MLP neurons of a small language model. Each row is named by its layer, matrix (up: input weights; down: output weights) and neuron, and shows model dimensions 490-617. Each number is 50 + 10 x the weight over its row's rms, rounded and kept within 0 to 99.
A block is one neuron, or neurons of one layer that tend to fire together. After each block is what it responds to, as a language model described it from the Wikipedia text at the highest values.

L6.up581:39 55 42 49 67 45 42 57 31 33 41 44 29 64 42 42 61 52 56 57 44 56 44 39 63 68 54 42 57 38 43 45 60 45 50 41 65 58 38 55 60 38 57 62 55 58 43 42 50 45 41 52 34 50 40 56 23 41 59 48 56 65 57 62 62 51 44 68 35 57 62 49 45 29 57 53 67 77 56 39 52 36 34 42 58 51 53 54 34 52 35 53 68 57 30 58 49 46 54 39 50 73 35 67 48 78 43 57 57 55 46 51 45 43 37 50 53 53 53 48 48 46 49 47 45 51 53 37
L6.down581:54 53 43 39 63 60 60 51 52 48 49 58 54 57 44 61 46 50 37 48 36 40 49 56 43 41 62 39 37 47 36 48 49 57 47 40 44 57 51 51 60 67 37 35 51 62 45 56 43 47 55 45 53 68 46 49 48 57 58 51 43 57 58 66 55 50 39 55 57 65 43 43 47 66 43 52 61 34 64 66 46 72 62 49 76 47 40 59 47 52 44 54 48 58 67 41 42 41 56 46 63 57 50 57 20 39 54 36 50 44 59 56 55 47 54 85 59 53 53 46 68 39 44 63 50 55 55 54
Responds to: Unit symbols, name fragments

L5.up1331:61 47 56 57 49 56 58 46 76 48 43 67 41 48 49 55 40 64 57 57 65 51 47 58 41 50 63 45 57 60 42 49 62 45 75 41 42 42 67 59 35 59 51 60 49 39 42 49 45 39 58 54 43 41 61 80 53 47 28 65 47 47 56 51 45 49 52 58 41 51 49 45 52 63 63 60 53 46 23 34 47 37 47 50 49 59 60 42 54 45 66 58 79 49 69 60 60 70 45 48 50 24 59 59 55 46 52 43 52 58 46 27 50 39 45 45 68 30 16 57 59 44 53 58 42 46 28 43
L5.down1331:51 35 61 41 51 52 37 54 42 56 41 28 32 41 41 36 30 57 61 83 50 50 56 67 39 46 44 56 57 55 70 43 49 54 52 60 38 34 38 73 54 57 77 53 35 56 54 67 43 48 69 42 62 44 54 57 55 62 43 48 40 47 56 35 56 58 52 38 74 53 48 41 44 51 51 25 51 50 48 43 38 37 40 24 35 49 48 38 43 51 34 44 58 55 76 45 57 55 41 54 46 50 43 49 55 43 44 45 50 57 58 40 49 60 59 46 58 70 59 43 50 50 32 61 46 36 48 53
L5.up1674:26 47 61 57 60 49 58 58 59 49 38 54 55 50 55 40 48 47 49 43 43 68 43 57 51 52 70 48 66 34 44 68 49 39 40 73 63 52 50 54 30 53 55 61 62 39 63 47 34 50 58 43 61 44 56 63 48 55 41 50 52 49 67 47 48 40 47 40 46 42 46 43 52 60 44 67 54 49 42 48 56 37 67 58 53 63 76 33 41 53 60 43 30 48 49 54 61 67 41 48 47 48 57 45 40 52 55 46 42 52 63 59 55 46 38 74 70 56 51 47 46 39 48 51 47 34 47 51
L5.down1674:53 38 37 41 43 45 49 72 65 59 14 29 41 49 41 55 54 56 42 40 61 44 65 60 50 47 60 51 54 41 42 49 49 56 56 46 51 45 43 61 48 66 88 57 57 56 49 46 44 52 49 59 49 51 45 69 51 53 60 53 54 49 58 45 61 59 60 48 66 39 59 43 19 65 60 56 46 61 49 53 37 40 47 48 55 47 67 49 47 61 34 39 55 57 55 42 47 43 55 30 54 46 51 57 52 26 38 39 37 47 62 71 76 29 52 41 51 73 63 53 42 41 50 66 50 57 61 47
L5.up2095:57 60 60 40 59 63 56 41 64 53 55 43 31 42 56 68 71 37 38 50 28 51 49 68 34 37 39 57 33 37 65 50 65 53 46 42 72 38 45 57 42 51 60 63 56 53 55 66 48 52 50 50 39 43 52 43 41 53 51 38 67 58 45 50 54 50 47 61 52 55 50 47 43 68 56 41 40 43 57 40 67 48 48 55 54 68 51 49 50 52 62 58 40 40 47 62 64 48 69 66 38 55 66 61 44 46 41 48 74 49 61 61 50 49 44 40 54 43 46 59 43 51 41 52 62 55 58 58
L5.down2095:57 44 54 46 58 33 29 54 50 67 37 46 43 59 27 50 56 75 51 38 35 44 50 52 47 62 59 67 54 50 66 56 52 46 33 46 54 39 45 48 56 75 59 45 56 36 22 36 44 54 32 65 46 51 32 60 48 59 53 52 57 50 53 55 69 57 57 48 31 58 56 47 51 50 61 58 36 65 36 41 55 53 32 63 42 49 45 42 61 52 43 43 33 48 47 44 55 55 56 55 50 52 50 50 53 57 62 50 43 50 56 56 63 47 53 54 45 60 38 58 51 58 44 43 49 55 61 35
L5.up2157:59 52 46 56 49 54 41 59 46 43 60 42 64 43 37 54 28 48 46 57 47 27 59 47 49 50 39 57 36 63 66 50 60 59 37 55 58 39 61 36 35 55 66 70 47 35 55 47 38 53 47 52 39 52 42 53 35 54 56 73 53 52 55 37 48 33 64 56 50 51 51 37 52 68 40 48 53 44 42 35 60 43 51 53 47 46 32 23 49 43 46 55 26 62 39 56 49 45 43 53 47 38 46 54 54 45 54 32 62 47 64 40 57 54 40 58 45 40 57 43 60 39 55 53 46 40 49 29
L5.down2157:39 54 41 56 44 71 45 67 23 81 57 44 65 43 36 43 40 77 22 52 39 33 47 34 36 50 57 51 42 59 58 53 60 51 61 59 49 46 51 45 48 49 66 39 61 37 54 41 61 64 42 51 73 33 52 65 44 42 52 51 54 47 43 48 61 62 62 54 51 55 39 57 29 48 52 56 39 55 37 29 41 52 57 52 42 58 61 54 45 48 55 49 53 61 66 46 54 43 38 43 37 37 69 66 43 58 46 53 50 63 47 60 43 67 47 54 61 59 53 65 52 51 52 46 40 25 49 62
Responds to: Ordinal-modified time periods

L2.up242:53 57 42 64 28 47 52 68 36 58 58 38 62 60 51 34 48 62 46 42 60 30 56 41 57 61 42 51 54 25 48 52 54 52 48 52 55 57 40 73 60 37 39 56 42 49 59 65 52 46 38 40 51 56 26 48 55 57 46 57 60 54 55 39 67 54 43 53 36 50 53 41 47 44 43 39 58 47 34 52 48 56 47 33 46 48 42 54 46 51 45 45 20 60 49 59 47 32 67 49 49 61 46 59 44 47 42 56 43 40 50 45 38 45 43 49 52 65 22 44 47 56 42 58 32 38 67 62
L2.down242:39 55 48 50 53 65 48 64 49 61 49 52 52 32 50 60 41 53 31 37 30 59 36 69 52 57 54 41 73 54 58 53 59 58 61 49 45 37 79 45 32 45 30 55 39 43 41 48 63 58 53 47 53 44 57 40 47 57 44 56 52 56 46 63 52 49 48 49 52 65 52 38 60 56 47 18 63 60 38 60 47 49 52 61 48 42 56 50 49 48 50 52 59 39 37 48 36 50 52 73 60 48 48 53 48 54 64 38 51 43 59 46 66 52 42 45 55 54 52 50 47 59 56 53 38 55 43 71
L2.up282:60 56 62 52 47 62 40 54 63 66 56 56 40 55 61 38 40 47 39 49 56 55 41 51 47 54 30 50 45 41 59 39 49 40 45 35 59 49 54 35 66 63 32 67 62 59 71 49 55 43 69 54 47 55 51 66 48 60 44 62 62 60 51 38 64 22 51 64 53 53 34 48 47 49 59 48 53 51 35 51 54 51 43 52 49 52 30 57 48 44 36 38 53 61 23 50 40 54 78 69 60 57 50 73 51 55 43 48 36 41 45 57 46 39 46 37 60 47 51 45 46 53 39 70 38 41 43 48
L2.down282:47 53 35 61 62 40 42 57 49 42 48 41 69 43 57 55 62 44 23 72 56 55 46 49 55 44 39 52 53 37 36 44 50 48 52 42 33 60 46 52 49 45 57 54 52 56 52 46 45 39 40 48 68 46 43 48 55 45 55 52 51 42 53 42 50 43 46 43 42 70 39 53 66 52 54 40 49 45 61 39 55 62 50 59 48 69 31 58 59 46 44 37 25 69 64 51 57 58 33 49 55 57 61 50 39 46 57 37 46 42 52 50 78 57 50 47 51 39 55 60 46 49 65 40 44 45 52 48
L2.up1282:65 42 47 45 58 44 59 49 60 53 58 52 50 59 57 55 46 58 32 45 58 55 37 42 53 49 54 56 49 49 62 57 52 64 69 58 56 42 53 49 30 48 52 41 46 58 47 55 44 51 41 45 56 52 42 48 42 57 57 58 44 54 57 41 46 55 56 74 46 39 48 61 38 53 49 26 57 49 57 63 40 43 67 48 58 29 61 56 67 39 64 54 45 50 33 52 51 20 49 53 41 61 22 56 45 52 55 61 65 42 36 53 54 54 48 47 53 42 34 57 50 42 61 44 51 46 59 59
L2.down1282:47 44 34 57 55 58 54 42 48 49 43 44 59 56 50 48 54 52 42 48 51 52 48 52 64 51 62 45 41 59 49 52 48 55 45 53 64 51 59 60 41 47 60 62 34 48 39 63 62 61 51 68 49 53 43 60 32 52 53 48 36 29 41 51 59 50 62 36 52 52 44 47 46 63 61 41 47 53 57 56 41 65 64 48 58 44 42 44 47 53 65 54 38 45 47 35 42 51 51 45 34 69 57 38 32 36 64 61 45 38 48 43 44 52 52 44 48 53 54 48 54 56 65 47 30 53 44 63
L2.up2467:62 58 48 43 49 51 59 64 36 47 52 33 49 66 38 27 49 58 63 63 55 46 67 41 47 62 48 45 39 55 61 62 36 45 35 45 40 52 44 54 37 45 35 71 49 48 64 56 56 51 36 59 54 43 37 46 46 40 48 33 53 49 32 52 57 53 44 34 29 47 51 53 51 42 59 46 50 44 59 34 50 58 21 45 59 36 52 56 53 58 59 68 41 50 58 58 47 48 55 53 36 67 59 54 43 62 49 47 51 47 32 53 64 49 37 54 49 42 41 62 51 53 47 57 66 53 46 39
L2.down2467:69 54 77 37 48 54 59 36 53 40 45 60 64 52 68 55 41 50 49 61 55 66 40 35 52 64 52 47 52 54 48 47 36 46 50 53 56 44 32 60 70 54 48 42 51 47 58 32 50 66 44 37 43 35 46 46 43 41 55 63 42 44 40 49 53 58 42 53 59 57 53 27 53 56 43 39 35 54 59 52 55 57 50 56 49 37 66 57 37 49 67 49 62 58 57 39 50 40 51 58 53 50 56 38 71 49 47 69 39 41 66 39 41 30 55 63 48 29 53 66 35 48 57 53 41 52 46 74
Responds to: Time-period nouns

L2.up199:52 56 31 62 52 61 49 61 53 51 40 44 41 50 45 46 52 49 40 49 55 62 57 61 71 62 65 48 50 61 36 57 25 62 50 58 39 56 49 67 45 57 54 40 42 59 43 51 29 53 44 44 67 40 35 60 62 42 41 41 48 60 69 48 45 58 43 39 53 59 32 58 58 62 50 24 47 55 49 55 58 60 65 61 44 46 66 45 38 59 59 49 52 44 46 58 55 62 44 51 49 57 74 39 49 54 48 46 51 76 55 47 46 40 50 41 37 36 47 44 42 48 55 64 44 56 62 45
L2.down199:43 48 52 50 53 61 52 22 64 52 38 41 45 47 49 45 65 60 49 23 47 53 54 43 45 63 78 44 48 46 63 28 40 65 30 58 46 54 54 46 58 38 50 36 40 40 37 46 50 54 59 47 51 56 48 44 50 57 47 53 56 48 49 46 52 59 57 63 52 36 45 78 60 63 50 57 23 38 65 43 50 65 55 70 69 45 52 55 47 68 36 43 53 47 60 35 51 53 56 37 56 61 50 44 67 45 48 68 52 39 33 48 47 44 43 56 40 44 51 35 46 56 55 52 59 51 42 41
L2.up1870:47 44 66 40 42 65 48 56 48 48 55 42 56 50 51 56 54 38 73 58 43 47 54 55 48 41 55 45 33 52 39 47 51 48 40 61 49 52 62 69 62 40 47 50 69 59 53 51 33 42 58 50 52 43 48 48 75 47 39 36 48 67 65 50 39 36 42 47 44 52 24 53 59 50 37 44 41 57 47 65 36 58 54 47 43 56 55 46 86 50 38 59 67 44 52 61 34 53 29 44 38 48 56 47 51 57 47 39 29 69 66 57 53 49 61 49 53 46 64 39 40 55 69 38 35 54 45 48
L2.down1870:43 47 46 51 45 35 56 56 36 36 20 48 55 56 52 51 24 47 58 57 61 40 62 59 46 53 59 53 36 53 44 44 48 58 42 38 44 65 51 48 56 41 42 50 47 47 62 61 40 57 58 49 45 49 40 65 30 59 50 38 52 41 56 61 49 49 45 46 33 55 65 49 48 33 64 46 42 61 54 51 46 33 43 64 51 41 41 56 68 46 42 57 48 63 41 59 75 45 49 51 70 61 59 52 52 34 51 50 44 37 48 46 58 46 42 47 37 55 37 37 40 53 32 54 75 48 50 26
L2.up2001:40 47 61 61 60 66 40 46 55 59 50 54 48 58 48 42 35 57 49 66 46 72 58 56 64 56 35 61 33 36 38 46 38 50 64 41 61 64 49 53 48 45 40 55 45 49 36 49 45 55 56 56 55 39 40 29 37 70 42 45 76 63 62 61 53 47 50 30 42 54 50 41 38 55 51 53 51 59 40 64 45 60 52 51 53 43 45 49 58 51 64 57 45 58 32 47 34 47 39 49 71 64 54 40 60 51 54 56 57 47 33 60 42 55 42 54 64 56 52 46 41 52 59 24 38 40 32 47
L2.down2001:46 56 24 43 43 53 32 34 45 57 56 53 48 60 49 64 61 29 62 63 68 55 49 53 40 51 45 51 33 40 53 50 36 58 48 55 50 47 53 44 47 40 50 50 54 46 70 50 65 61 46 60 62 54 29 44 54 63 45 49 54 56 55 49 52 63 47 47 64 63 41 40 43 48 43 55 50 44 55 69 39 48 26 51 62 38 56 44 48 39 50 43 64 49 47 63 63 62 53 52 43 28 51 43 53 62 68 46 61 62 44 52 49 53 54 39 53 61 49 62 53 50 55 49 61 49 65 37
L2.up2019:42 50 64 51 48 59 44 49 52 55 44 50 64 44 58 56 55 43 43 49 62 36 43 53 64 58 53 51 59 44 45 65 64 46 76 45 44 37 38 49 63 41 45 52 54 52 37 68 50 53 50 35 54 64 25 42 44 48 42 57 43 44 59 48 56 49 41 56 31 56 42 49 58 52 57 42 68 57 35 59 47 46 59 36 50 63 49 63 65 54 34 45 68 49 45 56 35 54 44 48 43 62 47 44 55 47 58 66 48 56 52 69 54 61 48 37 49 50 50 46 42 40 72 42 25 45 42 49
L2.down2019:38 57 52 62 59 47 47 57 57 47 43 58 40 50 52 53 61 59 74 41 49 66 40 48 47 32 53 43 55 45 63 43 43 77 32 46 49 39 47 65 57 44 53 49 38 58 31 54 50 54 56 59 64 60 32 61 37 68 53 39 38 44 44 42 64 44 68 39 64 46 45 56 57 34 59 60 50 53 56 63 35 39 58 59 52 38 61 48 47 21 34 54 42 39 40 59 60 35 49 36 44 49 53 60 49 52 67 46 70 45 52 55 53 59 42 48 39 62 38 41 56 62 59 47 67 47 52 31
Responds to: Percent signs and word starts

L5.up164:53 53 36 49 58 44 53 48 64 53 63 59 41 58 33 62 68 41 45 33 58 57 44 55 39 65 46 43 53 78 48 44 32 42 59 51 67 58 36 70 29 52 49 53 49 61 65 44 53 59 42 66 51 67 48 56 55 60 32 59 55 34 58 42 38 39 67 36 47 55 47 49 38 62 40 67 40 58 47 35 37 53 29 59 52 60 57 63 56 49 31 60 36 39 44 39 49 43 48 52 59 30 54 37 38 51 65 51 28 62 56 42 30 45 65 62 62 47 31 44 38 25 60 52 47 54 46 54
L5.down164:48 40 46 58 54 47 37 55 61 50 65 52 58 54 42 29 36 49 45 33 28 41 46 50 38 42 50 44 35 35 63 38 51 54 42 34 63 52 31 43 36 64 46 48 55 40 57 39 35 56 48 37 68 45 60 55 71 52 61 53 56 42 56 72 63 63 51 54 68 51 37 47 45 51 49 36 49 39 67 62 38 74 23 52 50 39 51 49 46 47 53 56 52 42 36 53 47 51 57 44 46 48 38 34 53 51 52 44 67 54 41 63 42 67 57 43 41 46 51 68 42 60 54 61 54 55 56 46
L5.up418:47 39 60 47 41 55 62 44 58 55 53 56 54 51 55 48 60 56 53 47 38 44 47 50 37 64 41 60 53 70 36 37 33 46 52 54 48 46 55 63 58 54 53 71 52 44 62 62 41 41 41 35 54 60 60 58 62 52 55 56 59 66 70 71 67 51 45 55 41 49 32 53 50 47 61 46 66 61 61 43 62 52 67 44 50 50 54 36 40 40 42 57 45 47 38 58 43 44 50 43 36 49 41 48 41 62 53 36 54 57 49 61 77 42 45 41 59 41 40 36 49 40 50 43 34 52 61 43
L5.down418:36 69 57 46 45 60 33 54 46 65 37 41 47 63 41 58 51 59 43 57 46 37 53 45 52 58 40 47 39 64 59 41 39 49 62 66 43 51 62 48 32 54 63 47 51 43 46 33 49 30 57 57 52 47 50 58 55 37 45 46 63 57 42 50 64 49 51 40 56 42 44 53 50 27 74 43 32 38 50 49 37 54 32 39 38 61 24 26 57 51 45 56 45 64 61 43 60 49 59 42 47 31 61 60 43 56 55 50 52 39 52 55 68 88 47 68 42 43 54 57 53 41 57 55 70 54 54 47
L5.up611:48 49 64 50 57 59 47 36 53 62 56 55 41 82 49 36 46 52 68 40 40 57 46 31 54 58 60 33 52 54 45 57 36 31 39 61 31 46 46 73 22 37 52 66 57 48 58 67 48 42 45 33 36 43 58 51 45 70 45 48 58 34 48 61 45 52 47 39 49 55 55 54 49 63 33 68 47 55 59 33 60 47 41 50 53 56 44 60 43 57 66 62 64 72 49 61 42 37 44 44 54 46 55 49 56 57 62 61 55 61 59 40 58 59 48 25 62 40 60 56 36 43 64 51 48 57 59 75
L5.down611:49 56 35 40 40 71 44 51 65 48 41 29 39 38 57 35 51 51 38 59 36 52 37 37 60 44 51 59 37 54 63 53 38 38 59 52 55 55 55 46 58 52 63 65 43 60 57 55 55 28 58 47 63 50 59 56 56 62 43 54 41 47 56 42 46 50 60 27 55 46 47 37 38 30 47 43 20 56 50 52 28 40 54 55 36 49 33 42 54 41 34 55 57 51 51 53 60 47 61 44 62 49 32 44 49 40 57 51 66 42 51 50 56 71 49 49 61 54 46 60 39 36 41 60 52 51 56 42
L5.up1836:47 59 46 38 59 53 55 60 60 51 60 50 46 34 45 58 26 60 61 45 44 36 36 39 47 41 68 57 51 60 55 40 40 56 59 52 29 55 39 49 30 61 58 50 50 39 47 36 63 57 56 63 31 46 41 49 38 57 40 54 54 55 47 61 57 49 56 60 48 51 29 49 43 48 52 50 43 62 46 43 50 66 50 54 52 39 64 46 59 55 53 55 42 46 48 54 57 43 68 56 62 63 65 41 39 65 44 47 26 49 57 45 54 43 31 39 39 44 62 56 59 18 41 47 44 68 63 56
L5.down1836:43 52 43 40 54 58 53 62 38 38 55 27 45 57 64 59 37 65 46 53 54 35 49 54 44 66 52 47 48 45 54 44 61 44 63 60 57 45 51 59 46 75 61 54 65 42 52 51 45 33 54 34 67 54 42 68 49 51 61 55 45 52 50 35 63 70 50 36 68 60 39 58 45 39 45 69 54 26 34 45 36 60 49 65 52 49 33 69 38 67 24 35 54 52 46 52 51 39 48 44 33 57 61 54 39 44 40 50 45 42 36 63 34 72 45 51 47 53 50 51 37 38 71 60 46 44 56 72
Responds to: Percent sign after numbers